{"num_hidden_layers": 8, "hidden_size": 256, "num_attention_heads": 6, "num_key_value_heads": 1, "head_dim": 64, "intermediate_size": 896, "vocab_size": 8192, "hidden_act": "relu", "norm": "layernorm", "norm_place": "pre", "norm_eps": 1e-05, "positions": "rope", "rope_theta": 500000.0, "rope_fraction": 1.0, "qk_norm": false, "attn_scale": 0.125, "bias": "none", "tie_word_embeddings": true, "parallel_block": false, "init": "uniform", "init_std_qkv": 0.0416, "init_std_o": 0.0085, "init_std_up": 0.0416, "init_std_down": 0.00557, "init_mimetic": 0.7, "optimizer": "muon_variant", "learning_rate": 0.00891, "lr_mult_qkv": 0.5, "lr_mult_down": 2.0, "lr_head": 0.00603, "warmup_steps": 200, "schedule": "wsd", "decay_fraction": 0.736, "decay_shape": "linear", "final_lr_fraction": 0.0, "batch_tokens": 32768, "max_seq_len": 512, "doc_mask": false, "train_tokens": 192800000, "max_steps": 5884, "dataset": "wikipedia_en"}
MLP neurons of a small language model. Each row is named by its layer, matrix (up: input weights) and neuron, and shows model dimensions 0-255. Each number is 128 + 32 x the weight over its row's rms, rounded and kept within 0 to 255. Numbers have three digits each.
After each neuron's rows, "fires on" lists the tokens most often at its 100 highest values on Wikipedia text that the model never trained on.

L3.up202:150058118061119154166122136106126078136069114188227123097108166147175096157100096142068151140124075060145122092135111103116097125150134136128137105161176117074117069115119103119122135135126088122143126121095119134166124124088168070145141153110104187152071116152149100148167178130095097160150107127107091167164138131052164093105143151150135187152077137125114187141123087081105115136083136114170115182142113156177117132123139136137135083138123149199127166102140153080186147076112099165036049098062148129096129142098164147105080139121147145192136122102105156096089148093084140141159137102127155095151087165125141196125143128138127133147148120090133165117173112171139155089136110149186144093074154149131180132181157093131091142114107079126153111072158194153154120169146095
fires on: "-", " Succeed", "ed", "n", " •"

L3.up124:101129110141109114200097142165132104131162185168197175167065155110097104156158083144087154118223109103138164121162160070169107130121131102077131130085129143108123107165125139147146100110119074202159139099151126135107132131164179132141139080079075102125182076099112155117074120132079125148107064143108137112099107190137080099069176082188167100176130150148161066091071109135135162138149090125110131086091092173138086123120087122171109185121162127145151140158129141138162062120091146157139119177125151120168108097123141148143156111067128172181110104152109101139144159163165105161139164121143133106098102136097155078073111144161118158118188173142066112073111107075077148056124130084111150079102164111079091133121142131151123130183176155153106082130131141142152102115117164
fires on: " |", "a", " as", "i", "ba"

L3.up592:155108131205125124106156162136143137086137167135091161068143145161133132151127155132194086125102097149098124088095175150135106113125133166189138212106159207145167131147082113094181172144127103129102142188110147121117094128166157088116109138105117071173183130165166115096098108146165066124162100106175121103076183148074167113109093138121060168161093095161113111118126107148147104095191103150132132122148096102114075120098111154131116109098142141090160127117117124154139129074109092126113172149066121199150147115128185082150129081100133086108200080169154152108140142097071136086160149060136110134151127096116138159122126127160196171101178124136077165130112173107120127128095132168087116171110164077105071109170168150120110161202118107081116116171095134101053102170148132
fires on: ":", " /", " (", "4", "1", "7"

L3.up180:185167158127144123098159154111137104174137103090112151121144111103169090136160184076107124135108065067172092146124100148156171113100097080072174118144148151132164168129175117123139132197157196098125164061072154153146107086158092103117110197223140096137087077114122150163138043165150126090116171130141154106172110129084145078064111142181122111040129153103116151151088113146164128153169101098123147171175114109123077148069139122122103102122140114112067077110144115093147108077118182098168149100101103125125042128099146130132096103154136168103088130135083141080130113131102110201083102133118098121122139138113092083182108110107200064162164135126131084161134114151147155115118142148100112163127165157126111132136116118111132149137151142170118141164146190141117109117209114
fires on: ".", "==", " ==", "-", "ologist", "er"

L3.up746:114092152104120167143169108129038094117072110138104074132120134163140133074149159107117150120140104134179247123126143106178125081137158159120168144140091136092161113135150111146186143169099172158132148142150090110116170172181103165088110110174161169104140143132124114124149107126112134123113114181129112138061134139119087103154115165115164120146067106169111098160173193108145103118179110094161189116107097095141135132091124145144131084158186155091134117143153172149119114182114084100128165088135081125080098099156085161056070166107095173134104098091198042076192117117132116104172139159122174095142067118159112114139114146076147110175111152102167115027085140141114137142105158091109100139151123117127121075114086157146156100116161113177129088140139171142099137098091166
fires on: " R", " H", " J", " M", ","

L3.up300:159159145088115150126158108139092086136144127123132126174149124147170099154155123132171144136104121061135142139116152167162098124118068126088128084095156162068150108074182124091111104133128141106172110167163153099190125111110094140100234134150157085078090107157114156109093116107127177085147101102123080172126131112116155107088096134156194083151102174130095139108091113121167117103142052134126137129198170129180152084162123126183158176096045130139091181176130170083156100137072094106092151152150138100123127108057154144135117126127153099180134123138109108116097084152130067131098126108118106133134121138094129116107189111135143161060110200096120140197088108142105152098099119122133131084116182102140166170127158170118072088160077073117188153106090096210113117097134175
fires on: "-", "on", " \""

L3.up226:107125140175161142106131088159144162157095084088090177127100135128163086191143122157161136138082121091128186064088066124183173137133158140123192125097182139107104177134121177106171106094117165162150135134125132139113155101121137095071199148098069165148156091104104123114148123129140123132166121098090146183115112155049109161120136112149114190142178104100105064165135149179178104142109136125117130108117120085118104180146113122110058124135118080193133131153082131214160106114086124166074172146141111163128128148124136140152149133110139129155061073177067127195133098134100082111133130146146056069088120159099120128093145102148114192108147124121103132090122082071133132128176096081139144166134116145121183179105196149091118116135184172059129124121100124165096132176130156
fires on: ".", " |", ";", "1", "9", " there"

L3.up834:162098135161159065191103088097123120097151137129119165108093143148130142153140162099105130126097114149117134073115140140170148105092150142173117147124134075109142097101118090134145095184100157152087141111153121083143168128140093152086186186144074138090149117151163123184132099114120111101074136141138109087080130034112126092138057157163139130103167141130116146032135127192137124115113195128109110130131114118160135160103131166127084197126164151116133090102151150153115124163083165119110147123096059074063161161117152131143151152136125143077156144168100113154106091119114127102074108083109153114160158205104065179122112098163170116147077135146143153145175115147121109124136152099092144140175047068111135119183208182110114201115110087107174181101136208112099140143083119
fires on: ".", " which", " before"

L3.up122:103176180151157107107172166190093126122157101137113111110173117151147178140172148172174138143133144162199142117117126140087124109116108107096151131156134155116135084113161152154133152201100171097069125146131126127107141114119105167075109126121091147153101145124146147170153116097159145106077122121107098137068126102143064109125126116132136094137089196145075087171110100129152139179122122197128108095082071130097121163155064085153156108060086179138133114079133111109175154110120142101082171087114123158156077145148071147151102112165109106105100100131125093106069135117144131077114089174103112107156052187121114039066137164114079136213118126151159150095130068108167159127134122087182078201154124123082111078122119159122109106200112105082168107108152105118137187108136154
fires on: "1", "8", "9", ")", " of", "S"